{
  "n_layer": 8,
  "vocab_size": 1095,
  "activation": "swiglu",
  "norm_place": "pre",
  "attn_scale": 0.177,
  "tie_embeddings": false,
  "parallel_block": false,
  "lr_head": 0.007
}
MLP neurons of a small language model. Each row is named by its layer, matrix (gate and up: input weights) and neuron, and shows model dimensions 0-255. Each number is 500 + 40 x the weight over its row's rms, rounded and kept within 0 to 999. Numbers have three digits each. A neuron's up and down rows have the sign that makes its largest values positive.
After each neuron's rows, "fires on" lists the tokens most often at its 100 highest values on Wikipedia text that the model never trained on.

L5.gate513:557547502534481500500526482561561516441443501536517492442501511506477463512448445527520497422472594553473489459466572509418449545485528422534430468441519504515529458550462505559512524560517498498485535494445505513502489445479519538461525471496434532524472528465522461483440446485407512430520499538567538525541499441541538497484483505469425505433485509557417539461509492527496561513536550559521484479421469510473480490475586491549499479465477562495524562419476474462489499507490520508582489534512517503533525536525486454429571446426473550518431548476523468523475516534531471497550450519511486526435468448469508503554612498360542521491527553548526581489519456576563453481507476506507543532460481493475496524471487541512490490490550476475477489552474433454473561490506550
L5.up513:501507507534518423541468490624525542417493499468483449452551519450496501556466464499523510483469523440516465520478515516499517540565563497499566514463529503467597476512473463518443528551507481496517525472466462567544492494512494487462469457457517517495498495562538507561494467519462606477495507494540541524558479477514518525498549542421602502571554538492483556509426504577464484535471475517522501497423504477503468486539427516614465570482443526503476461486468520462489522549516439512494503530479525511563508551513545468514513522474403497514500519375489418513471480509475523506527473474528536529447514447473374548552530483528488451497478459489467475479519467574523427485513454481509428526438464455506490432472543506543553554465484558461488517464467454471534474483477602
fires on: "ical", "al", "h", "th", "ost"

L5.gate442:498468533504522559585502492491479539522482492556509426549523472632458509461571466505506517580497520529558523447483565413513390500472485441458542500574457501551502413462455476495484504470453547447495548498463508469473556467489513596497516514553513567464501560490465465538515478491518507451510507551538473474460532501508448531563539576527454524510529522497542487500446572431468517480421517568536519523449552462496481443513496476514570494500540556549501507424525387523532514554494467520493512449431524532487465503504571458463575487486485522505525497506466511464486448551491556523510485468537487598442487478544539544477448527503488548455518476512510511496511475508564455566485503546500509462476518483509482529605507486520528452391507483486446545457486514499516516583464513
L5.up442:541468465478557485438495493511468460490487469468503519559456448494496492418518521464485480490503451546513498444524567497557479517585418453488467472532466550488483470481462447562552493547438480593517486467474466474564497541522519530557542576468535501458520512421468483491511478445510575484395450470446409503531464513578509457462542484556580499449424435521458426507525492479483492451501491480479529534435464524483486472507491488501547516474516504428454456585474513474516539512418450554446482582552466506422538502507514558439536445496537494474485530507483445466434565576530520521503446561499480506525547491513535519542462477499579489531576568510485456502522520473444469465527441486465523478510496494492522507523484581611524485474474556490493505488451498441515499515502570
fires on: "s", "th", "ch", "es", "ist", "iv"

L5.gate692:428486386533429468489551467424502504445468522442498529526522543529544434522471509412446527499534530514553412490548492506518467536466480415424526526532544493505523519500488548563482532470488515491495513488465461482423533501459479531434519500508469422507440510481505555457576489566454554512499472510559486511482520539522523517511523519472480470483473457516481474443418484555493518499439478417411520531573504502510530428535484479480569522494472507472504545424464545487467450504406490554481524394459482483435469527499519515443498514538485530510517486568502473511429451515593474471607506472434513524553481488556512526494469545567514468472459495520437514522497524481540468481474479488545529453554510451576459473493589431519477492501447442463464532462539479453528550469495484
L5.up692:449567543424560489502545537512453569490467488502523507498534527510460460543460476525486523484435494502476582487540522457477455512481457589457491572516452508445442469502538595498465475535489537516438451546536523550541554483528540455494413495428538576579483538473455429514541515487516516520516476482480541427573518408508455508421502480486562505482508604501543575472507450472520484486448512525487518420523559431520502528493471515506494502486533492473421481543558513500538480465487545483488445529447559455562486481481497477543442451487382525451497504548471540511478537416498547500523481501450526511553451507508507583484504546532462521525490434455496520461423514506514488519542509443467438495477599473460489445531496570521465493465518509507498470497557559524548534518461532
fires on: "and", "d", "h", "n", " h", " "

L5.gate63:446569582449529471498534539539601448440475517491474530468481509485523460492491421505499493496512488535517550514407534485448520484496512497513546494512529496464536499528614461415458490505432474531447558520531476537487549529467468605531479482488470467490453504503504530450458528533531490514470501494507518524480510509548490524440524510503465530518464480519599509469438431533516510530457483511504503492516489566515447485532521424441514533496501493445510526506483488548588453533511475491523453476484485448487483449513500442584496438487461460486579479542450424418454485496540420500476499384538407555489504429557422424531448506485515576555451523442450458506454515502539412510495510547488451485457543486528486521498475462470443522504530500455500539457498513451462507606449509
L5.up63:477469529466523469501524515483539520547520497546454479513453459462549498532566537447544518482539446517541516511496531546516451478482412429476542487504557530480508491530536562468559587503564481503581503476502501418491501515498482523504494500489458542456461558469528490460496471511509466482461470492445495458418518575471509536553461461485505527467546558582573458455559507562518490467543464531486472522490502498529438500550531511501442475498567412502369498554513452452532468543462487455470557527504506494514463540547565474537502520562438524518560450499492491506569487532539535515421434501423476553468446592547478509479540487513472547493514554554467456610549563508452444546457507535461419453447490568500516511502503507521502564519584449488560470500526496437472496530518491
fires on: "ational", "ear", "al", "ar", "un", "ord"

L5.gate679:523446516517492540522525479463550534477531460444533467470454554534439499515499452531509552479626556494487545501479465462602486494459503540505554543521456461441469448550523572495459487558518524604558516488533512442393528509514476525524469465520401442541501424539547522506430522519471502511459526483502521551477475552540514608534575498536549489549506543440502500458517477400519442489504520446468476568527515540465509488521446483529499495571526475445514472431532534509461471470478454532516593541524545539458486476519564542448466514506435568539452537510570435490502541531467472568566542493509453536550463490528492571483483462486532550515463508482514441552537438474464445538528521535523460506522456526527518517499513510549549469471466478524469452524474485505577482507487494
L5.up679:461502554458471570465511522493469527453444589517491572481493521471487430465447499483458505473520546559506437518514494473458484416408498475469468502531492475523529444505477588546539506469547441564533460520464427495548503524524549420609545511574487528568483474359473469486558561524470504552452524432510500502465487427549505455534513539529522456523511542483432557495478563498470574488594509519523408466463504624468471522497460516479468537505499458496470464482466486461456505518496502504470466505494498507508465547508546577484519480494519630511431501445529502521456465456532496528485472498555509502493489439469504454499503548448491515495537440479483507474462460529490456560544530505537520496497499456435529506543504510478469497467562556461460534504504498461564499529507580
fires on: "it", " ", " the", "ic", "in"

L5.gate117:515516458442530503462500472534417477495519548547469567577453504569521471495499499492548431562487550584527446507543467414491515555450482459493473456529453503503430513436546439449535470555516482512528545499443513490516512529478467498547479528485480535522480469481432533471532534502418531479471460493504474435529458574543507510549542485442439477559523530495499406521482547487489474453487588540501499503538524471488469441584517505520490544475447458532515457492534477464488472438509443523477478403517491519490423526492395516518483486566507559509468457501472487399464482519526520462502475409570488521515431507422477489504470511540475489474528556501580395567517469519453562534530462517523490483540449470544512458527568484498488581512437433525488542534483522519549456516545488
L5.up117:481517495458551522470547515479439494501506574496422506467434518484452512553547450455492517467545536456543449478584493471464475493515516507481503511466458448484423509485524424537585508535484541506482534477505520528459532484590464523490543501557452513454444525472470501489478514394491488408507520536549407544497459541481463457555499468472464493560431495488507524483444484428500501486517532519606482522546489468492564565497480483498464535432516513498500519417527496473526458528476383559525378455495536520512497550477435485510547489566474510519509495524518536426516538540560476538503487422533488491583502462521524525495478518484556492502448476521498465536470509455439551513638422513547484545502482493470484532460490508543469528536495485620511526521465504545497453462502539
fires on: "es", "ed", "s", "ing", "n", "ay"

L5.gate434:462499518517500549532521507549531525484558501403482494477506503553435500491540483452508506467544476524478589462517613449499459501474489527507604508555473512465470489441543504545450502509468567557555507536429522521470452456524538483538531542541468504500495442415451545567510581470523402553501496499561536435485482555512446554549523441515443547520533504493500485547524394560531442554518450453526521431467595499476517509529484503505492500512483459399525484461544589538505442398493546466513508504479531507516448461547519548523551542459473501542509424491497460502489530457476452475551456504522481511486498461491486566554566491523483443505504474432559516520511520496512492482478486470446525506544501499559505479489496496520475509440487462508540594476547429400490536493498548
L5.up434:524484568521530477523525426456516522517491487464484487514494563522418486516479517493476495488498453580478612537573518519516610473508536485556582521498475533443506521509526501495523447487467486513499476480478505535544453537505510493512569536539533468482539480443491566504577522478503512444491513556521537487488396572540469600501496410538449478546548499456501438526457480508455469523458533505502491549484587486416494559541518503487501427546442474456512487527446461533453512501515494494507460493461572508571496468481503511416486511473557420568418461539449454522592492527509486579488486494472475501449465415477528489568504419547531431459424477435552514492486533454445484451498436506470495517502562460507535521430497501523477486431478492464514477468560504484516527502504443
fires on: " M", "on", "ie", "ir", "if", "ay"

L5.gate394:465484517506372448587472413470500487487480496496544490446460546472531432537476578516487468498462587516519581545496480445573481506482513480522485491491501548591495517503472505520510517526462390465481562526497465516481560483541450498548473500525417503525473539382480488524486454502516510578495523481479425491518522514498560476555443527471477492541516489576509387461553530523513517485589500540452550471496466468493503553488491569492509566519525480481538434481471487514506489487508473499504523502504548510543567454487419496484506479425492500555529557538525530485464532522478553546519461576415442533421553457518459572561478526491526548521525506506483489509496566433478392477442440521527497513437455452531468455525503566568466480537514520483512517463519512506504477526475507
L5.up394:481446497583485501566445485498505449562514506492484574488415550548512464506525471475513494459433485515530615474472435428519474499487505468477462493583552498485464455507497491570535504479538499412450474475503510514485522544592464499454484524507520551521480545431557465517460430469592469528521498426496525499540506426481498607568475462544526520560471573486495480410491479478503483518523483498498528565579474518448416427571490554500547489499497487519535468487523513555478485466492455521450522544541493488453550534490513568564514504473518443465398556492456510478541517502528514497418466519484482488466549499505493494471491492499535513494520423562468492512504523522510521462502527390466476566357479462516459448552538535482533430514516481484478507489487467473518453486490523
fires on: "ball", "ing", "==", "ial", "'s"

L5.gate494:514567447496515504501488514512453471550477474537519472495464461485524469525426508444548485540500494442502526430443435519502457530557416498484505453470480550548553603443527494469467520495494499542465561530509462511478475467520451479504524455482532521534413544505471565520537464529530560484457517466443428482526482434463421537503475519466512516555486471450483466488520422521470430490433542482595522445506594485525497484494570531488522522462522417440457473489437454510539509480412488461548457443522479497542492561527545469545444484519512589491433522519553538562461514422511537516536512532544496475511523531553525488524461443600440482468438538552466484511440506428472544470476474466483561540488518498504495570421473487505451532423520492547536563532551521514558492519488517
L5.up494:521464462437505494453458532483463564641506483485447444536525479471553506518487491456533445552474511514503489432470480530470524505529474527438438509436539479502566500487500505458483524508457413540459465493520552516464544492485501440450454436467465484527490543458477521520523457533461460469484506472466468516538511495494447551457471472452425497447475557482496455596551502525499443561447599519472482517567537490456433451535539523512463511514472403552444492498515523493479453543483517440535538501439498423528448482459530515530427580495499493529504515469523504515505440494477552474562521529451468573486513547494454504505544441535499460514500490548475517540445486436502549522408500421448558491434511444526568548534476511544478521466556516517596396491516528471556471471517481
fires on: " h", "H", " H", " He", "d"

L5.gate174:459586488489527550451498450467458458418527494486429538522532452482443505442520449452442520473518445506432542456511551515460575564485484500512488559419569464544513542441511500439499481494515517447475574469423469497525558472453505493479512562517430563516522503521587503491445508536536517505468452551592502580519495515562482482525452530496535448558512519575474503456548486532450517498538495533464471474423442445540494534525430568542446565564476475536424537502522494483509484572515445526503557524502514563479525501471528608506529567460514539517515502519543475461487584497503495454468420467525475482467519520492507422473450471542514503502457399519537493548452509529548434514477532428524531491539515510498523499527447539539523498538494494506457479555533454528447512458524496
L5.up174:480532514571565541506441497478494510527511484486449519522500504467487479501456554444482566481575516541424504556482518511465512600460433536508446489521493560556464509496606533530505499496532449491519482490529483573443560442475423596527464546507467510467516510452484496514433518496488518432496431456533498544433483548545558505522512586513453460588527509533516531500510458474480509491557532522538504522494496466548482539570487470573439507479466567493500515544433521529481504511553465537536490532483492535543515461439587577528518451469436564510527488550466498492467529425469445456447514439551479490506473494565543432493512510521480485527589451544457528494485494522464438508457532488466582420519437458542480491519529554519478559556459490525475511474507505528606512504583521
fires on: ":", " or", " tr", " /", "pt"

L5.gate441:524464444486586526523514437468555514509512516480452496391467437432470494546498441446550493483504478550515507543449539435534444547527489455488486555448448476588471492528454518552521544510487539532505466481476492503416532543509457447492429485516474485521502482502542521484492655475519520538486473545485441474507448513453543566507475526489498513518433522512483492552451480548553504476495528548474428457588477482528450518560467457510537455547538468559520543439491536500485548511546479445527496465513507574494483557425463490519484503499493435519540543523436511495519521499496503451561474562474443493489495474484481503581493478473553465461412503533535485477555507554577515574481531419481527517513486519500529518519429447459439521560516568472521482503459563542452562549549585
L5.up441:505485482490581545522599452468519475433461524463468476513518437500592500438478491499544528502480554435514474444493492486547446454497514563435453469484511523490522475519546444544533537534409523473500457519463491490476525526549535572554543539453463492514454518414531539430439488517519478535535496524411519501515491457516543450551495494502563474489455464502499437532507514552453480463469512459466438504536452522534498530418526527508456577529435510508455518487516521471518501512442507524435448478508442467475409521415471530411487496494493552585520491492504468494494478494454504495553459482494471459533494412509487555531442482431503490517474516458412467523459488477463448477531568492499519422501506514463463548573489441463481403547451494521581544480542458511395473513470551
fires on: "n", "d", "ar", "g", "ew"

L5.gate381:492531506489486527417522433493489508523519537512470516509478471400539528515530448488485471525510425588459540494469415486505486529527472454462481527518454458544472532566486559503467453536525428470537452498507526409489513455453458520498511496469436478515524435570570472541528474475508508518527473553514523507581535458526448534461476532436484537511491528518504520454537490511406518534504455429528498516526584461470368587513499490555501565471454486488578519483472450486426539417534475522468567508465518473401527528483497468485498421500509514519513525613446504466498513509518553443449462542511472497487516481495410523479504475583409467511455479558540482567517480487485455566502535521462449537477456491484514453541546510472529547546504458474504524552538563488521553477536496
L5.up381:525513510529523503536527484519517567475477453460516467562501453518461608470536508528392431445549479508514500527490455525538518515509519480516437503538471465525423486460519522551501474495470506480521541480505508539556520569495514536473486562503489479531471509472526519512436566608512457470546519526450500490466525454550546531462473535484525471492478418537506585549478445426573540443482511588481455473541494480499551432489512486585486504527502488512438454510485522488560520462441434476438492555581550510512562520474494536494445540523492430552466530429554525496470526485572573544508468514486508499505537474472503504548401513505508468459546525479506515478549538513424523446449541510537502538525454402476610542495420496482462517524507473453495408459511530429479442490551502
fires on: "n", " an", "is", "g", "im"

L5.gate101:523520568520516503448501456547434489484447453534530509487593455397480499511520487570492506496539497527495508420467403522516505533519489573476496592465479550466511519494395566425478522504525455592520467445404500488501395492540502570467534491539497493535487517523563450494516472490565517555478500509493448457452484522500499485470485472511489502451469489504530528447482510546545506484541561545482432546500513514493503501506548541485530477527541471532619471449499406490513452513573501513483554459526496517543491412557531516464479470443520481474530562496510477535423491500478476510457440518513507541555466435486478457464528485479535462535504419546489513522587480510438448488481471534466527536564539466509593530508546477483423492569550479472525501441470552496539578530482512
L5.up101:440489556452521477537513478486456492503508554560507486479511509507471527454508490490467545492447485530450489528476514497505485568544468471479499541492451517519479408490489565530498572461493535518580472451541477548536526493485493535509488456563550476530460585486541467480502511504533480433448470426462499472588429476492512528476509540469503467546484485518430503407528518454458500534523470459470528546523448451524467423491506498466526436499534433550438500550533477482457494509494510521474510483472541463473429517468568502534505488512524481587471463467470521522491526498589545435510513485475527502466424518595507537474470543490407470472467454429568521468474493474543487479470573541474515415455507476592408428488608483475498544503510560423570501497528508501477376441544456
fires on: " per", "per", "areer", "ul", " of"

L5.gate77:503469582515473484524500520597555506510501543519550486495566394513493468487447505549489483535482433459537569477482512547475467520414480568526454520466515538477533458518461530547480443513479592491536597418498531567514511550519492526526536541538500506478505481533445570463514504552515496460538492547445536398480570456499505597475523483479497540518514485497478514517559524458494536491454602479530562572416523576539494464471533495496495409549517469490464468472502504491504539531545515527431524417497506439502452415406473493506516490596488498539493539542530560492481526523469540479535482472514541494442498505512470506518517454564521538494470472547485468417548502532526470560455513541491498455460442507517496581523504545467504545568543501520509472422490481542484537493459442
L5.up77:514555523509512532464524545571454484544568518494537503518479450481529494491457492582521475505420522443478565439461512551506506544539474494462512578392491493506515581484478491448505475532571514531530527485451453524484482455518458490470536433480468556489490471514546548533512509479443469467472543499493470423449444445477497473437519521541534510556454486458489525423412469545487436514546555564518516518476510556490550522485625473429552544471456416498535465508506474522535492503555409434452488527469511508451547474499520445525486508513539509486487463499474503489356447481498438439472480440513559469450496432575590494454527463505511504490486454506548532500510505551489516495453400523515547491524472572472532502489527539485511494513443518588487501512486461437484505515460527
fires on: " ass", "ss", "per", "x", "ass", "ublic"

L5.gate50:535467489493542508534496472499471461447508547505503481516491497491489534543451444537446480534485536559524507469490525479505487477532491479484505514462464493513545482604463454447459476469543491562559508533481495511480498516514481553500494447455489502539564497532473519413484519555442451535521472548511542464484503514477503511489459501486569563508499447456397497565448490546459444471518406460405495487441481541531410563602518496550507490473526502527506536511489536535519516522522426479469504443489584496513579523429441501521534564575521478513428591444487497510463583475489432464528497496444570521509474443597529516496432479500489519576519500519491473497472452450516560501458463467544520604496478445500564455518490563444401517584476444506497461530547519508526529495468444
L5.up50:523478519555515502536530509433538495444468552506530469493487473497490487432459555479523482517496562474573505480536473541463473408505443526545501485519549488549433516531499450512443496521534486510459454443524485516457505552471461486503542547451521489479510566482521508520494467549426493515478557521526525448518494472424472464458510546471525488483487496458505510538575561501532467491443497483503476474509435586482409516483437488504516456468484438521485506509531522530558517485497520469422524523485497548495551494488492505472449372471469447594474532517489545481460558475609502486473469459440503519542542486519428389431415481602487550503456517473511513503455436510484391505506528414531502527521475429540541483418505594503550590521566486492446512508495517448497517475444494
fires on: "n", "I"

L5.gate295:533518484458484579457511550461505565431433537512441547465485454514494508475545451580469468524581493494441497455440465506557520575539538482469475459487478471445426475566504495449563479498496536554458557452476444491530522472483506484517532481514446489458529457517526541460510574478600538456528539490487541471498469519452502529512515468503575530543518494450468459534554545497461547523618497475570536553510508494431445535490476460477490526538513433469540593505539518501422452388471559523432584562524525467502486503415486471513518497536517481528487465480515532508513493515472472500550497514499595517490516483512487497491522479448565456542496509514501468550470496470615485492478477500543432468516527433530473462457514557579489486478515443575493552463515467562524435498468476
L5.up295:524563462513505497523548543504522492550508524525432518462504502532532513526494549419462531454504506452495490563522415462512526546436477428497567518520575520507501563462476463420488495521601528491480486458408510522457538548523538476513508535504484587410433462408528539561584488487499531519564530515521538485487382434500472417545599492506556508471599509508500501456534518443473512464517452569547496498512546522560498466494459491504528564522479562496446497432490518489448494470439491523454541582479497478502538449498526494497558567489439528559429539507480480462533506511485537513526462508537556459509408441488500535521458514510581483502549464498497437482489513476534430479538487514476566454518523494536469569486521525429481475495510456525487513501448500521475469459548527
fires on: "it", "ol", "s", "c", " ", "er"

L5.gate71:470516475481472472547534504502455469494486412489456511450535535437424557510536427443475490558487624499529484446485445470503471549509478589521505505584517487475459554498505504401448515568468482532500521503463551482508461490470450518523551547545430509533492453527559413503579532550529520494476475434518506508499515583444497463496470534506502539524449509492502425476508509486460473481532502513471441425512544499444516431545476435476559522458526424487540475442526572579501519499431545533556486507523604521532484490455450527519534482517509502512439505518530487568514493449519549543504457426511554489481516492480456481494447436484528466457484529551538497532494525534516508490539465578460480444420493550543486573507553553546573509457525507553519486544462586494480522486480558
L5.up71:446554534460507524544580539482526511540470511592501487479517505511470485476529519488560454452554503522492560535510487534595522501523537489464517531482511487555469563526472448539492590457502457495453521503556519479497510520479436502477546573562484554520463497438482497486524468527442510502526493451556504496516532498541509530437432501464516541471531519483536513547490500505455586529465466524518474579547509552492546509514514447466555505457439453450539591487539505568517508628440536535506508493579510484427569455592538520507574464488477555542424430529550601516457560479496509524513508505446513525583492498531511466420472567452484545472516484498470479542524537442538504507515544518495477510364461511591501518528482519492522542544475588505475501475457480491531481479483497
fires on: "en", "on", "f", "ic", "id", "ing"

L5.gate436:544467507581498499502479587557542522539545468434501551550521452490471537498500493555425501452447511487541482407382494465512472507508525482508425483512530475417558487459502534552473480553496492548499550518430508509509459520508539498435448534488447567436567465563515645510483456487543541522523465518470513524501467487546506543514511435542533540489456470490460455508462554463499481521471468546501498442502478470460532397511494519510522486474567531411536549478447535608458446509458516508519487515522472510497494541548493464522510502487509537431523544475490423504573478545546445541531572480511527530504558544542522539531586519531513563504488435420541430470492463510515428539496500505529494509518534460514497484500491456471501547471518444429495487539438527544422498506453509
L5.up436:522516512439451598486499487557517487491534443525527529491505508512567509499488539523518435489490508522491451480540423537475531476499544499418459526466499440556474531500475509492605520481490488517477482476548444525472455516446479509540523537556540455466568491473537484474511490482515486506498416451476470522531502512497434579472502510533496443447423498511442522607478464547514490416568529510467430501474441558598494453544549442554502501478501494480434537453548476572521530395468456478525490469488445465471522455482593485445481514529536524536513435475476496452469472484505578538482493542530551499487417426475448444477495402486504501537534501435508555506505473471443474501479517474440504506489575479491578420475480553515441462539489496527468510489447512428408473485518466
fires on: "ar", "al", ")", " |", "in", "iv"

L5.gate475:453485527524554433463506556494511553461534420422497476542439463512411497520519471489476541489565503517470543586516468525478486471461543503434533463509470489524473530427475447445452503478451472531536440453508514568519525493509578495533528539491553513465491529555442512493486542479550492451529469540465478504533507481516471609477603483472558526446453578479478511525447481420543454492426550513484578413480425506462511479520510507489460467480578499560499537487487492596521516542468447495493495496547504521497504414445579518508535538447493513470494470430501486482537469511550564520437495456523453493550482492486475481519482444504467512481480523429484556562543542523441522453449510572565473526525495521560548497480521475479510553562507563451420536441522519486555447547492470
L5.up475:466519509445467597438489473480399414556545549525519420471498531541536510558514523493508514465409483550466415500455578513502454502491462456557514475464553476550535494448473539503595520476564516537502519506529436518515491480536433536508507539531510537519438471494493544453481587548505458535475486490477496482506517513481500434473471493521470488465546502435470483456549511555485508500542477566444460518509479527454456542474518399533536555451597525405497465508459508500509476516438511517464441534497494463460506501551543373486453413458482529480480437577567533529458572501502535408438460447522458478525473440531516493492493509453419520519441491505462481533499494476497515486473513478421467484448500533469504470540514573544565553459528489489465485487510500509472507488490523
fires on: "f", "ar", "ant", "al", "um"

L5.gate89:508534468473509472478539494500419534446515444495501464475445504544537494582488477485536509539516529504461493528471459515557446452530480531407467539558433518524516481573504503478495577488574535490540461474538445484532516433511517503470581428545474532471469463552464464523508535538452500509522523433544536438456545496500483483524535542524523468457461427476511476529635507457495494489483537447520562414520514499469493486473538536550480577452568526478519483471487510544399539600546495468431489564551528423481474528521453519580486467427478509510522467520477501555484503487520470449445485521460523527446522533484420505510507446435553499586495471467556507456525518496523448488578475499500508487508454504461538415533511473514493516447444463521386509490472449495476513416472519
L5.up89:502508555565454472472503511466476442498492537457487486492503448499612439528462595426459457486528535517490519439467454480533443520524513480550462574513520477501545539497382511504378461446483534539510487490540490439483494525476499545432483552478475506475519469472447494513479482473468480513437517473414462502545606459535502556487427534583476553530435498494470501527538510481490552575497576531509517459523530521512527485583505555499508542527508504434511437547533514550537576462576504523541487457497391436537556490535548486532496465474440498495498431493530521443443546560455503487605535543504497485552534484517559546476490517464513441585493493483535532478540496444445510501556467500477592438487492537530543480541458495513499513517496473483519494544489489499499529501466531
fires on: "ic", "ans", "c", "w", "art", "act"

L5.gate623:486503509489507492473619490456502543596405499537437514531536488547478539515416437541563527539421483509436521493509520528465490499461553491496568482474507513492458499568553482525373577450525510540515493508577480539477449504524429463536502477481433488510589519546443521520549551476435496487492551502476432454518475430555515443492459537478521435539505453540424521520527504503452560533518550532508471495495583547460513486526558446536489489454484518501514485506494488570500526498481569520436506520562520469457484520542479504485584549451494481516441442497534497513496516461516460518456572539530436508488523582552573479468497505424536522528472494486476520431526526522540461489508481515440512509522479490488603534433544461557529594483518519576473536530513528518536517512510510
L5.up623:538418595489447513481527487461518525543519523478492498540436470563444586501481551523495560540471422530436512458524497514472525520501464480540566451466512486557506563547505505463444502461483514436554498592517506491487494591545436562462524462575499463418516479523431521554560450544512498476510526466475501439395548509454483432514398498451525464462453506489426412536536505564424514565525483539552482512526420526422504473484452532527551510454445490467502475492505476522469467475521537495462389488488549400422501490434504487453457556534445519492514524476491484545553522475536509539523453562495485512439539504525503506481517484493491471502517496506459529488495507538563464531522435460484545490517502563524498583442503515529519533515490486471497469527523551534535540539475494
fires on: "at", " The", "ex", "ult", " the"

L5.gate490:545524475520556524516506466495532567499504522485469545559472496492464448506499513533552520484544472439572492551448478442566493503539505525521463560400479535487531508490540535465452555462451546483474441502506395554464489526502562531524504496518440511473491526452580469528547443429482451491532530487545517547477546504513456512533556439430488422536510557528520446502487501491521492483591504542488535520551500465474517464473537517550459504548534539513522466524484486515510551523440445463526573563534528540534517471496556497536534559440522507543516427499479435485496568474503452505525501532567450588533451511503525503473484496591480415569464548490507422481566460525454515528499452417464477412480538437453508436492455434536508517489490448462403469505577473529554525526463482
L5.up490:530513568495498490553498466491482532516466390500454458477441564484489501504563560522495511531482490470560411527515495494539461529500557545483505461463520488552531578461483486523478459498493502483440575515466458452511544527447412491550522468459497534498513582461514460509455537550521446465547463489589465525451530520436482491458462505470520519565466553466493444478535466470470503482515485505415461461472503489500508555582482467546569585496506544438459484520510477530505551511491447425554485518423488478508492455487509533586463453471486479518509480524418505500514586465552537465542531533558441531418427535440521496448493513494467502545586483533461551537551492448386507496503538567491491480450438483501481447465481505476555405497526485498463538572519478470478499468428492
fires on: "ic", "ar", "D", "c"

L5.gate529:522496488476501468487414499532545451512535567438469517431498500485481523526513511541486516500540471521557426536480565464498440494461479491543563544526461543469528502521514535451567510528469450466513512424531461488471409524482564507522464497544519552543538493552520402462541511499537575513487583430536532476522555494441548452515473490555547497483446508499466644516489469494467495505549475482633465469545595543521423462498501524519485530502497534490456471554443524587499499531560489478433544511461466464472525489496555548486514523482504474545495493457482478535517456571524572443532502470448515443505497502506486449493528539501470492495509557478503483540491472412572503479586482512527456454498532486480450551482558517528441474469527553560500484496464531457500524631509539
L5.up529:548543524500528452508415551513491418488450519511536523529549436468476527461565574539473518494520479473519457551523518511563502444499498523497508550456448546513521500504464510503463508511469474492529477487542469491506469547510548484504543512618439525506482435526551526451445470505424541445523548387551445494473468544505489500473477455522532516437462540390517578520505492556485466529494497498501480435544551537564466483469505499547446493481496498450473514534468428617505478509553469469457548555524484514501467418534503495508450533516509498539487489472536497526490571505543613482530476565514498406512462465539431489480508499478425545427497476510531588520480518463587531494525483491492547533453505473476469589500562467513473518482495608506519495505546504414430505550503477
fires on: "ing", "ite", "le", "en", "ed", "are"

L5.gate653:466522547446481545530508473480508563485572447473478515495479590499491503519550517458536450461521483458533475445490502545491534504557483513522531563482443548483517450438455514561352540514461520502448566481465575543559468547537464509514510569527473503507537588481478522493481483466548430467486509596501494440517503464494497490403511506377458497527492553509490514534541484566546546565478552460473422480531507475489547575528511480547482503471435487474511544455471532472534388459514465514472464496499486570470435510549489533502487493458507465456465532490477475495466554514534507500585435516501446535510493463455441569537528539560476448543531471536448460420455518479492516575461545510426478432535486490478515470474506460505554494527524536487534524451514486555471546491476553
L5.up653:504534523494443499544519492567433554476388520410474465503528513534435486546493461476549472526526554566442490497470546546475462518463446578510491465557573499516509523524470525516486499473510530546495474437528449475485525508500506402491459576425557489522482446467464514475476504499487540545567555525494511544520436461521541466499538562427478498458476515485516509548497426464475503498542466488498493484533574507427503497496517462519502534499539418502550611551442464498476467503537468490487523516526517509448506503479571595530482532470502516501391465503549530529497528532498472482491498580520502488501521464506471548544459500498363532524441561500532493422499456433504474463579444512533413583526488476493548464497572485562494472571527489554530558481489485544479555490514526
fires on: "b", "ir", "h", "est", "m"

L5.gate245:485496524546512485543435528522507429475510511488513514556555489468474494555558464545548468468522503545484477546453510527521449448517520466510465499505568519448546511464450434452457508528532495552598579504492486432475410536536506473528459510535486550505435532522495485528432555514512457435456507438466498519478546460495557463527569529444580504569516490476444477469548461453481508508503492489502413488470372515482558520471466411513455517541468480411490457503563515507484484519612402587542490517504448458470522490510450490481512493523479529502469482532507423508458494491495528503440574465490500469493488471449535529489480449540561470586482461509515496485488503491475464465465501436532494470508581467574479514503524438432512470467555494478433476488514570501536528467457387
L5.up245:557513515548513408544525476500535509517479461525509538514491487511424456512500489520576490449477568494437495519500426512421567470469444518466426469520506561473487474547481537517514533510441495465571448482516554486502495460450491573484476516480494430450503505522557480546458543461468536540441465540489522508554509467527446497495491565542459483486474468516445605529471508571512453519416547576498453502466528492522528513482550545468473551551499531536504569566514477494505477542516495494522570530487560517611575430510576471519609450565531595523478567510494567515454544558568509491473488491469516513503464501484500535506562480498457518519531466517489476591532485546515489530496497518531489495455530514369520470532389507478568479529470509495493488437463515522493543496535482
fires on: " |", "ation", "al", "ing", "ch", "e"